config.toml
num_hidden_layers = 15
hidden_size = 512
attn_scale = 0.0884
MLP neurons of a small language model. Each row is named by its layer, matrix (down: output weights) and neuron, and shows model dimensions 170-340. Each number is 500 + 40 x the weight over its row's rms, rounded and kept within 0 to 999. Numbers have three digits each. A neuron's up and down rows have the sign that makes its largest values positive.
A block is one neuron, or neurons of one layer that tend to fire together. After each block is what it responds to, as a language model described it from the Wikipedia text at the highest values.

L8.down198:508490496522423569518510563470509550501500484503424446468485492459528420494549435595520507514575506439519523523492562480540465478510504426494456393476483496506579489471577496523491512495485533573492512486558521481486472496492484405558546509489459416519533491482509565579524484516585521487534567580462530432446425492538526452576532467507472526587454486447497499509591430429426492457535503493564544567541540440499443509422459547539517488496536496503532437474467525497534481529517444465484477571555464504497462494448
L8.down325:506474449477388526463543544537509493571490450532474517458504493454516630481427492493533385497401531553596532547467549498465475507500543495490466466504537562497541544529555496443530525519536462450530513450519557503540508487497488466473586526488503458485691461490469483457517480501522525445462486511606437500531513449474458531541529512514423507511525512497499527527500391448432525549688478448552480532505508428593507550494489487491474550511550447488525505542506444473510494485460531526529559500447518529495468518531
L8.down544:550513471488523522543439492493541514411525560463458476446503471527510469519471472466485486509419457447502508515480529578509452529495594569567499501503530521491475503432538468505470483603446480506489462519418559449555571484462469527448519492470517563533400594459555441430459499493579528543423513509482444547508483474461528428478501511523606489489462537465460520514536491471507545496460553515511443513489524522502530468520474513503534464468538424582446535513508470519482490509456488495510445532465496530555559496552
L8.down552:479503458509502543491422576453472459548486473532506420557545480492517473483566440461536529498460527526542526514514496553524538508560476479518528458524551473442489484499484513427472546485486504453488445453522506508518436512472512509500446516548552437499396529559521508534511425486465558569563506462441494480514568510472531491499438453497511443458492531481489477560502502489505544478457500505515474513542478481506524472427521569465485525474509511491516525494467464523521518551468528492613528483474486562473483475462
L8.down732:463522492498451505523458529451503554548526501494462455526502466516541561485598554582535469523533473541472527533545516485527556537439489522490472522477538491465540502486469533498536512452568426519544481494560486553463509580492502532539437491515492534538582512492529599479508434487509579455559513568534516467515473576475504467441480506463492483486516488502464480451478514559439519536556507515434535455446475494497505496577498527533576561525524469494513453517499507509476483472516554560540459553457539519416477467544
L8.down935:447577471556522465460563508454474485492500518536486428515441525469493473437459501551517514531498471514444425474478476486491541481541524482469541518451494403486516518506520545389487554479506532504547475482509498481452443481400524507499369465408515460499477574489499471509582520534468468510506429520482460544532484519521438533508536491463464545446542502505486423505500553482535519457566510468491518476554495472532507404494486529496459518519476437488521506511431541520478493494487520495471476548464496516500506382503
L8.down972:529520519486524515505513493529458522393470499455533502463521467491551556452496484441501480452461542573437541493542529521474438485503458525498486460533542476460453421488495470432430477506496562482461534525481512534529521532502453523507468475480472445447421446555466474502492460460510508487463545500525448506472595530419550640423518453519594535476476503467481491497504484490507542481425464453574450561571510528475538407507487519472516521463439539381546541506530496471499524563519518523531526484507532498533470518542
L8.down1227:562456477524530521517543450468543535484444541577509540479502496537511534619529485445451418480457472514571482491499521507494495501537494514500486450516511493486553456567506559486561568540515537521466511487542495507484503460519492512408529479453593486537506482472444541463470551532493495506447547528474460533522520507517504441465579457529525445521476498524458563450502525470519454548498554470509382562498517502489527511479477462483480496514454520503494482443562457508447568478466595490574493454535481495501518488548
Responds to: Mostly "of" in "As of [year/date]" status updates, plus "of" linking nouns like Faculty of, Medal of, poet of the.

L6.down803:482443530533493451465545520463511589515496495552457481460532540521440431479535477530480523449553518558492500462471457510476528473521543524531465514477570392591526536547565447512501552526537413460538526453469469510518529519524466533494484489503421489475390473552435483428621504445499506557505557520586487538466523485508487517483426477490543565500457485540583523506483444538608554547405503478498528509516489487558507532503488502521609490508520482585572524519482580488553553494544507510538497474435530464453454457500
Responds to: The word piece right after a lone capital-letter token that opens a name or abbreviation, e.g. G-ene, F-ent-imans, B-io-Ware, F-.C., FI-J.

L10.down124:525479496474477535525519515489527485434509521503502531496498474495484585503535512466534543500462500491548539448450560519502474517462511529483362530471499489500487460462536523504452504509567437510456522478478470512430569486519545446528434538522524505577545489474532406503513553573499468505485499440505470512565511596495474459466560559486466536522494470490404535471538488550475543507528482431513491515486544497544469461488426482520516482501570437513574500543470524448514514463531606486544466431475548438431480508555
L10.down329:511453443452549561529457465538477504476468492497454510490457497562494474488488514532444502460525437532581480578491505490448483497523469498566530499480438540442434457533484564437528510527565543562488417535539485505451483444514516480461558429516469486483442554514491475496482475513536507542469499526432488484550444464537528473543522501449446533492530437438476400526530479484518515540393518499466447457558460502438534472498528523534408486572545498521508519519483460598470469510486530491583523506486530574499540481562
L10.down595:442400453479467515459571493457461544459567504433481546493440480498451562487471558537449550502567581516512506503465481478451464534584456476515527545483487445503553491480485486475462544514432505588535467477524524480471513532424576514457517520543417504493526455464437531485493453478561527438501509554546456473610497603486549558547492493515450518536547569497427523450565447553527512492544487490519489449514488538520473525451477443481488459497522441544502503597495526485502519514485575466510479586468454543517460469460
L10.down614:430525440527473515506548536486545520509533485539532505499471469498525502453503497478503489521463547517510448493475473522480504534542538576460473542509458473495474519440547497495396513456542538497535499598457553529505532507542603560456519496503483517472533495461521472482468521551485435545531479470486526527483478483498503497478476477538473492578554485464478520446495459578474565516469541475495559520492543558546463535524477443418466628511437487465410494541514534515572512494505470492553447549516535504527483519493
L10.down786:536447515483508526504491537469457528559516470543444501519532552489462475454496469492454461458451486464546447534537516456580498458568472531568439450485430463422461488477474476493572556536514541492476466512478542555441571516461484572448574502538439546508483540458490466460604526500514494510478508451489502439493517490522470477575518483467571513377484532488521473538504474476515402554395471446472500505525573553534544546522519536507493448502482507513488457467485500547477539484531476478529525517509497483527465423455
L10.down1027:478552508508499465578524549495471525466511507526506447521422507492532500612438468490473477465542565441558552561498531462484514513517525520600508560540506477469495524455520533547554513472527504528503494470513463509443528485394496477544522514546492526472461493494573497513492517563516482483459491441472470536506582463505527529500445499522528548439490499613492569564460466473440476542507446532510472539511525509480551470479389440587527518512516507489575526481531522564447576505479504522521460462544539408568453573436
L10.down1099:426541493494565553512545568473486471458492523525544518462512483496480478447513448512410497535450465516611514560527508566540542521550531502537534522537480501600449540459446391464464512474510504477474547504515456445456459585490501519488455516514541437536592546548472574484506530440419484508542528482492571500544478529447432552522540505459468461540550467446451462500518507495556522397604541463483515506507556515497483592575548464510498511503418531491475534519504458499458494498478434474481496489524442531443506473454
L10.down1325:523492423492543454537478460492485565502505526518517553510471509566472446494531526515487514445476530531563519442458501538580532501507482513425471545506429461529468464521468534468586480561544502484461467409453471540485469468443509450454559494453466441526374506543474451471538528508484464521464504544498433557567514531498443485487500547497554522579508496534532474554459544447497470486467500428460529464507506503537511467423506479509502470498501523484568435508490473490500447431514496476527484599532468471543502553486
Responds to: The word "of" after a critic's name, linking reviewer to publication in reception sections, e.g. "Jodi Walker of Entertainment Weekly"; weaker on other "of"/"from" after nouns.

L6.down1007:475485448528471560467537473484521482553555502527494460497520427483522415518435471464423461467499490499474474479460532489525456523538457545492459447452516506459518509499457504465447507500434529524489479472562480477518530503491498513530427446476510516470318471510490498563470402523457484507628535558475505455547537439459499523486543531484595486448574467498430429552479545545424440458483544548537472524458467488433491592518538539437453492459535515538405500447486500491526489574503509490502464486500546465523500492501
Responds to: Sentence- or paragraph-initial prepositions opening a framing phrase (In the, For example, On), plus compass words like western, west, north.

L10.down223:523482515501542462554514547476451568517495475527515572537491401496586485533570521477576499514467516505454485462567508549466509531507503551504479464450509472533521585581552523449448483496502491499484499564505482439458519484595484531489502472409505465481377471475598564515533468480491506524482466469489518513449512456491526511476545429518522496586519552561476557511460433424495478531480460513516396504502542502481463454552482524495486531526545487506577505535496477535477486469479538546488452435491517597568525520521
L10.down312:491497542549465479594537514494422441458458427424436509542484520502573468535507512542493538482521553499489548539485457473474538401508500461474514422498550465510521513489484569459471595509463483409526439554553530570423469558478487535517573457506545494466433499496448497440537532515507537460529547473518475460494452455472530550537502512459543444562454532484499500510499517505458543468456517452522516501543480480493525418469528478540492546522441480462535556499503571472553554562546426498506471488516489456449448509514
L10.down336:431565496537489549538441518434535476454506435446550474510506503500526472445504512471494479503484472427494519551445517535385467571464545574523459477485512474470536469505563544472486550435430542514510489533459469496533482557408531485527519478556564552476508513526571551488531514471468527502523529487501482475552554541502487525503503454650600590452524467478506449481569427466472540498443542515485432478428560435440587507540516583506526542479493507539473518490523522506586591455471530491521517533553469502459541507523
L10.down394:529567471532571547470471530437517484497408510558494536490531422523476524463433550506477521483479516445539505528551531546500508507485461486503547467424471574467521578547518516515468488509502589493498526476580581520543415468498514431528521499571569509480436483521528553436478466553453424478561473520618511523495588480479561505513508503520533440489474530457450510455478514520499537452527439560445546582486512558490471446466482461471499566476580471477460564462508494524519487489488532522536531531509487519423491421546
L10.down516:459522497495463522465519587508588511530490514598502555484515499448488537479456482497539506513444523473480521488533558474485566531474500482491432478555535534492500500573453486506488500506502496384491551538461534524461562462502548486504464528532516556539542453543527439560529533549518478530456490552536509525430491474553521503463434495446502411503488478446481429508475512460508426378600549506500555520407437518480475559479538484548545568459483492468493526474486490514540537435436534496533449524482475585472461413529
L10.down677:582480512481499551525516505525456478515479506566478565483419468467416519510458411637474525401464483514460520506561498473502507508539495598473477484457543517596519512507512499553453478479559494537549540480571560513447480464532466478554426465491551563509513489572498418477471452520536515502496505503516526499478429522512524431432537521544449449487495534535510450496463485499515489499570482533490521478457420535427445438420457471437467569486525493476509514551405499481504475446530476513507501548504525477461460483528
L10.down978:537575469486490590537515511473465476497483486501501481486506487474521565431478493425496534420446515495528496473533515521488459487491562550481500451505469438403520529603461476516450514490519556477481450525536514509517472479583524469516517457529453521509489475493564521518525429452532541501484518584505580509498536568430530516500413461513577498471531497523540490512452510466537569454482510454466576463532424480553464535556527448449517464481495549521437553501459531479539446494484456425465522500536508536423533597525
L10.down1129:499493552568551495498465498456518484535548535436528446485518510550465556491444577538427495565469504433496402583523441542533515576509524456490440490489470520525513507574465547531540536546514439477501490481564561507561471525486560566487518515545484523455551523459533508503543477470496502543539441497518526514567535499471457488449526491427442466522502501523575549505430475475505457428543467531533514413462461484441415469479494500448541526489541481503460476553508474504590525551532503523477524472490469492417469468510
Responds to: Short subword fragments in the middle of longer words, often right after a prefix such as in-, dis- or re-, as in disre-p-air, inc-ons-istent, inex-c-usable.

L6.down1189:536505467453425502514511437509484467570529525556511571595472531501500456571502515546510509426496529477506500554523512529469480526613489498476413592436486533503493446422533511462473538521510551464468421521492510449493471527468558515476504544545505516582501492499596545534530546482478475483532569457511538569482504516548532526509479414451490522415521501535562486535503558524535460533482492513476495557527525479524488479486583528458553502497396496529512527488559496495464575436512528472538537471493498476521503431553
Responds to: Pipe separators and headers in wiki tables (Francis Mineau House |, Start date), plus first pieces of split words (pro, ret, grand) and numbers like 16.

L8.down227:486494428547541444490453438473608472395521481477483533486524567506500476425535476565576570515522513521447479515485529473420490481486518463469498491519490545506488487541536481491565476467478472464467488578541486521447462420507473409496542467521498466513511439507439494588497429567441486546488488451552542497444547543484466475510489515414563525483530530565513488512485536450562562365497525519475484485527518538510500496544518481506512479522494608502448513476526452512438481465476512501509426431552579481499464481506
L8.down378:461463522498502483482517526495454478501486474456451455451502522498455483413496531592494545409481501524488470506499579554527469479473442491517417534575512467506522489455495505493503505550551503526492534524476559434493474462579515440534474522453594570547487497469489479507476479522462511438456483504524411393498543546595512467515503479433584549447566592469510492525450480522411579461518490412516495465500498457492533458521489515549503478509549509430571462536517477529466486483496509496500503508485512496431454564557
L8.down770:479540437487528528537538526480512390505467486482441435475441530540486482542519496550521510554516474500509428502408435439568587601502477444536475551537464537502490543514496488437543539557503464484489575595524580426498519500481510487538538458472506510451476472498502510499494527528495495538506553590551461520488445523560497479531509567570512531488555492509566487509526518537482440505479562474507545542460566472516531524556485550517498458433498490566528517486497480436488492493482513500489529593451446507451480559576
L8.down820:519531469578393514528482527490482506483534543490440512516442535499553525464541509542487481446524514471507564520489520458492481514571523522515489483490497438469472524544514449490472506464489558530469459506521466465454469449439512526494492590525426423505494517511510530466532510580504468468536510509532499465527490582446559511455543454427582550564511479547446538438524506507479463511458469488527575528530426508456446529540575474515479470519452467527453494546574518467519511497478450520510526453420555541469511449467
L8.down937:494510531586527470486462471455464511504511501454471500416506530533535489528493526454510483522466526556526543480484503537491430443545526492495453495509463557436491542484511503543524499517456521523478548499460500513531425470394521482469453548523477539488485608475468509534464539465536500501475516491494529494586431507551409481431509481521522500501512488484537474520510498397512507441530504499514500499496445479447447536545572487552448516479464561508462465472517479479465552537486443430489482516576499398548540553445
L8.down1265:488508521520497545508498495504497520384470500515484426455498536506580426526552525452494478506495542536489499529548442497432525487499510484522486481448593566577527442460497480495474443499512536488485460497503500570513525538512448518532452493481406533529529460523506485480504549533487549511540592448504571507476497465472524603473506458528494544482474515469426480472422453501454527432502456490488466554463521536521552510535537492458535509516553504485491463410514482506411568417482415453549555502564483478531440513447
L8.down1273:499547542571497491472503483564498495456508484431501487498545477534495471475516470489514555512572553526504464509432529489494525517505517488435505538479504502490521528445531515449468532453477528572394532525528516522529449543501519536479590489497401494467531395480544541557509504423545521469531508500545541524466556528511482527453466489492444474520431511529508525536426500504493494521516523516507432512482523551473488491518517552483553472464522514548407483529476491472419521486512540529470431423482516499519545519559
L8.down1285:549578513574526498516458519473542519491512460474508590486460501546515569481470506478512525510451469496519404452559473527507532492504478542496494527514526463500499492459554487539457491489449562487528554528469517488492524463490523501502541502446598518552567465493493492443478546472498590544455455531573482513523509527502459515511473471534479443541453542524476532498544455453457514387511430525453408536499540482500551521552465458517460538526503456507440438527564565538590481471480524507494541546453450454468574472527
Responds to: Second or middle word pieces of rare, often foreign names and terms, especially after an initial D or F, as in D-eg-er, D-ug-opolje, Burkina F-as-o.

L10.down5:431515515527413559520535468482456483537510440468514487471504473517505520457486463566578581527502577543452513554489510488522431497499549512512493548479484492539469534489538468485465514560495572475497498506503577502489528512510499460585587572515522435516510498555416453503470552572478437524553502461505569473550489484495480549539509541475504478515527489539461487474480435407472529446453481373517472462446568490507460553408541476516566474462519559489525454456507514536420480473524444459511515417448460472550482498569
L10.down174:497512533531501460496505511469494496505521523515520500473494588522446560534458531545516495471466453505479514478511547502465494493535460567458499472422518529496551503530544491581445523488507545528502521543434536414498551529480529677524511430458495515534621560584481531491528578482512532512449487548436497499541490578464501530521397427573551477485472519563570516487448475480469570585571462519456440497520549476500547495549517479423529529410489490499447570484531469490467520482450438472575553464527479518443477476501
L10.down206:519495478503456490535507506472458546530475474520547507558435509519497586508493522474448529524594514470467517457491494505527519438435468503488551481536497443474464541443542484526446520495540532440522519503478505505543452542477487541511459478521503530510555509437526545485510569550539538395472466410487458499447492467505425560571546499496496544436538515495428527470512517567480501460536514519577551514556478491464512498531477525504541477560456523507466578494492520447441512477468498509451440469468507431466478508512
L10.down539:461498502469526514470550593530494544505468546501517494390461557428480524496470463530486482506482462451483470535536501529412511492546465491480449555497550488512466468460467509534478455493474496449510483542503468452481548483539524551540559473635516461418567534510589556494493485475453471570537431434477518497485530544503517538558505491552526468433539542499460455498517494472547516579536548537519587517496528468454469540581524495546500517566486596551490498528451453415481496471508508492480487450512490451554467609471
L10.down717:421473498510533444479514600446428517531489480453484505475463427486539495573462505448469554498451494547581496540515505469475561513509475506443572517526559460535523558500475456426508491506469464485492581498537535545455491546449486509510458506502432468475518481549564454518535546474482549489517476388513447473506487471474519483583396532457477486478437510639542466453469532482453480522552516534439512444459493466489551507453458514470500525517463494439521479449447480482500562498510505483551577487535424562469465484464
L10.down755:402506483582502540508537470550482561527528507464595594554546485533500589521515501510468505477465457478491512490486537444444491509529432470458472491530521426494531498460513426527467487535478498538460457475473567495533485507508492515498520472511465538473432455462548502574462552503533483486522462423440522429489487575493507500463480475525470489455560511561482463412431543556471404440536526583511509560449535485462463526506547561452489478541465527559492477545494560454534531536470500409501499546529481504477490496437
L10.down1094:409541503552549520503480494574520567490521522456505449532461567514579557453493469604450516517452534475488522501552546538463481485561442515458528456490441442486520462470479500480532458507483537481499531505409565512495444523548487535527506462495471497468579510588557487517426493420552503500464433508470500497529492523524544575501525457520450523524531543506553494537473519517528440514595482568479528522512509495553513557507518513481453494463509491569463482554535456453599498546527469460489516437569442513462530490488
L10.down1328:493536531523527495392506528490532465520562508423481567498532537578509551467479551555555508504591524496490508471493542488477581549482548564452525459463563446451551527439498511500495483473470524512493487468498623507487467504507485430551459513486484510487527485485601405579476498486493505539529499478490563490413435537499455471470581419498543509551567595483452467517450469487490506416515495559546473482450522524528467522475549464519468536565466456529525530485481485441528497501487454507477513570517435468550503548469
Responds to: Pipe separators between column headings in wiki tables, mostly in header rows (e.g. Pts | Pos, Total Value | %), sometimes semicolons.

L10.down60:487623431559498533525517530440476526468513436499480472509546465507500519542485520455544497566445547482415478423531546403472483539447506474450535503471552586574549434501596529530488561487516559600445451590566514482589430483416500472579480597487450449512450508536536502485526530482508558521475551503431578491473535524481537427499519462525502533597516460387511489577463510520535505554464547583463573480525542547541487525481531467451479529451549451594520481401457571519527496511479511546480488503584522536518456511426
L10.down62:534554518501513500491480482461466534621444533541559433581477516594541475514452551493503418515453532508522513446474471561454490471474550474496552413476496443490579516493549414497532559488471450498413490547512455513540484477569529512534576514469547527489480515571512478458559493472510493432492525514541483453474492493478509446533519557496490496471493461524484523462535463535504508465409510538532524454520529486499523461544515538576542450533546513429516454468514519533486543516528420530476452603506474461544462514450
L10.down550:460482390449465522594502379481443557438544513531445493501524484480481511516578535481459539556533576476521532555554509432521438484511528482504508522479497503498547477484599507563510593479501517576490508508511515441486544504477490503500519547487469434498492557546477525417432529482515511456495542535541531474495476469508446493511422550455473489568509512525485482520468492520440438545466485555493555447524493511471499498478492480512499430501491471480527475559534592552505456544456506527501404502511556493465444498467
L10.down774:501418466499527532518484552535458521534508469495535571565519527432512540538468562448491532541495509460545474538460565499467507478504465457495556530482486484495503492494506484506462496488494540509436499488489571516481465488516564537572458487558562491560468422504630552558490470486521443512480479478459481484473462547413489461441464438532529477495490497508512424499458532483454421551482486530503564472483489532478481553503601485540513490473496520548511537515533582562573466509564464534432497435507546501542534458545
L10.down775:462451459526532491561454490481476500405511458483486529573520494443591489441505479573569554490438534502430475507482540524523510534585551480525554531480449473502495510494604522503528486491535506510528500435500588494553500495452567537458444473518534505486504497499517566577525494520517503510544425501474520534496497514531454474516458516473555520483508513474508493479487475479520566546480526507575536486490503466505519557547495463426514465506466497588441455537458490542554490436500548501460479424521486547545522474525
L10.down776:482449408552511455536486524523547511426469455522456517534503397499552592505508528456542465544523515489474503582506587529513452511483553428462484475538459499459542538536526440416562495528468526491500434467508540524464406463478533464471530528541516579510537572472521503623449481566521470505450442489514511428490524464474462513498455486482538492477569640475476532517496520444497500489529517527482516536518475516458496504526525466571485509505542535566518553537389438543554495470496519535393480517483523508580520533500
L10.down954:477517543498530445508496521480473538468488489512494538540472465540497534418461519545485516464526503473468385492517468511490560484439447549482519549437495483469442549505498514503483538478557496425512544425512482473564494468503551559501516579543522508482476522524517503444408528463554541545438462526534498438491489517486498521503532555566497527511461505515520498529549560569519473420565396507567455492486508485537486382474445514462496504506508524504543529538553524480532448483436591504431591528480507423517465547473
L10.down1218:519438434507526505509535538485507519449512458542475499510435507538507476486509507542504461497471470466483529538586540403518510519571502555460456484485490521521500540537512431541521542570531479520429514530608457468488526467528521526485479459545530492545413500535493448466612529466534485516440486475451513447485483462502535458580490484522533571544500487515517496505451485548515475480424524468521548540517515549556577555436413449519546515504569501582563482497533526549457527526485477485480486444404492511534442548477
Responds to: Second word-piece right after a word's first letter, mostly in foreign or unusual proper names: D-z-ungars, G-he-orghiu, f-j-ords, C-urt-iss.

L8.down122:489508475476526481432472487433458540492601509515549577449500531478473443484547450516460457508543454591479544442554525505466542497572461578497533489533543501503470515497436509482485509521546504558505509554515539525504569584554543489520482486494573440505430488507481532574502500549565484484546537548485471464484493487523498552513529497442606477450461502509441540493549496407405463453427475497470553479493527480534565472524507503529540474482457508537459523516530497471497529526483576506560500466475493437467476540528
L8.down210:558524529523592559517533489494496482504491565464494487453487494525476529408432466537433555452508474450547510511547529483445437508566474527487479474511486460505480473552477521487498583472563494502488434450557518501532493525421509536560405443584531466539432455464527477430514486462513514483531525560506511471477524456462537588454549517461561469526474542494449462476449474466485478479575511604465555539477445555499497465527454480484553535487449501471508490540504544545510510468544488464539514573472513471484509463529
L8.down425:534567535460494503468538482523493465470500532503453460479437494541500495636425476480570494443434454538493466515519540481540405518547509523488468478417520523430513474501535508462435443477582509483505432410502562427492472540504474540480474491492557486467507484471450514497513486565557551509478511420559462482428471496492480448574454512474469470517533433516509524463590514470543527576584446554511440515511521499475481516486480513491477490551492504487524529556528456418567487437532415534536606554545470497465538593460
L8.down511:468567498453473533553510543436547568466480526562458517544487443518485557521513484540511563452531537600540541506547460517423559546548477542531524523484534515528565501550488609465501496415489568505497575487565455530528507515521482530511424507577452507492527455540474470494492486486571506548506523479599503441490469427431523561483505495509500495470428527553513453569570473466549432487514460527481469446494438554508589515539536509491550497491473522472579508524526520533495470481509523545488425549567531537462501551509
L8.down683:537494525526539459468456499586542533594511529463491547441503480454484522451493529483468453591476508544486495536532506595564491489471526515509489497591494530559444435446480495509435436522491489475468478511441510485467501511492423460427485583511506534548604465471555446546416498544558443462485475542529502485543515516504467469521541509494441548510493495469445516467536537564470466437568562503536550434501491536512481505497564504430575483522433505462589493479482502499507463495536521503492546472517494462547579475510
L8.down811:495452433525532537536543521502513537506451511532529519475508503473463506521514484535472464453518445436551499551527487476457526483513454469475544517439518540424561493544495480532571532418530533506476460443550508509547449451470508599595599530524510501470482497436456464511514526523475426522507468457552514542454518542512448516503437494519424509517505582449512503595439535449512555480554532460476571481434441495450518523517554469495488493517533551513475550522488412482548527553499509478508433496554541477508484456492
L8.down850:461521377485464485472524494548503565525472499510484516343503431476537539558536513553414473487541480491521526512539455545531460498518431487485430424505503570500451496508524514509487483469554491465441479524437515516536505428542531573495522498500504480533381523447463518436473485481474483466494509551444521456574482515599530520503480416486600441542464447510416506474554457495502433558452528456556474475468420505491477498520543480538480551501506487502396544518478562542547482523476481502523437563482515460501471544450
L8.down1027:565383419475416594458489518512530558536506464543485507533523404495477555517520519449515494499476468509462483509485573476498514500475496432488504498483448485453489505497505570488445560483514509545541396516432541521536525508511549476482482517511476544416565485455579556547434484519490416535513487475532454502425533435492462479552462548462495521546445502500470521509543427448478515496562485561539505556525583557472508484519426479477544523490531448512468405477531488541516444476508506534420533418512516587559407514504
Responds to: Opening subword piece of a word split into fragments, right after a prefix, hyphen, open parenthesis or quote, e.g. dis-re(pair), un-opp(osed), (on loan.

L6.down62:472477420425500616458504551522498523439477516435484446519493515471452576526543522538477571579489534490554534542523525514539491520501473485472499490455451503464488386517481516545489450585492514452440486520547476455491516483442527480543492537558514505479513491511557559497498498542491414493467553528472477500476550441508458535507497530476543463543539446532466569487456539478437462471546469571513525568475422489488549472552465533470487456511557576530492527458544520561428537489507512523497542512511519443509564466500
Responds to: Connectors and word pieces inside multi-word proper names and titles, mostly "of" as in Medal of Honor, Faculty of Arts, Women's doubles.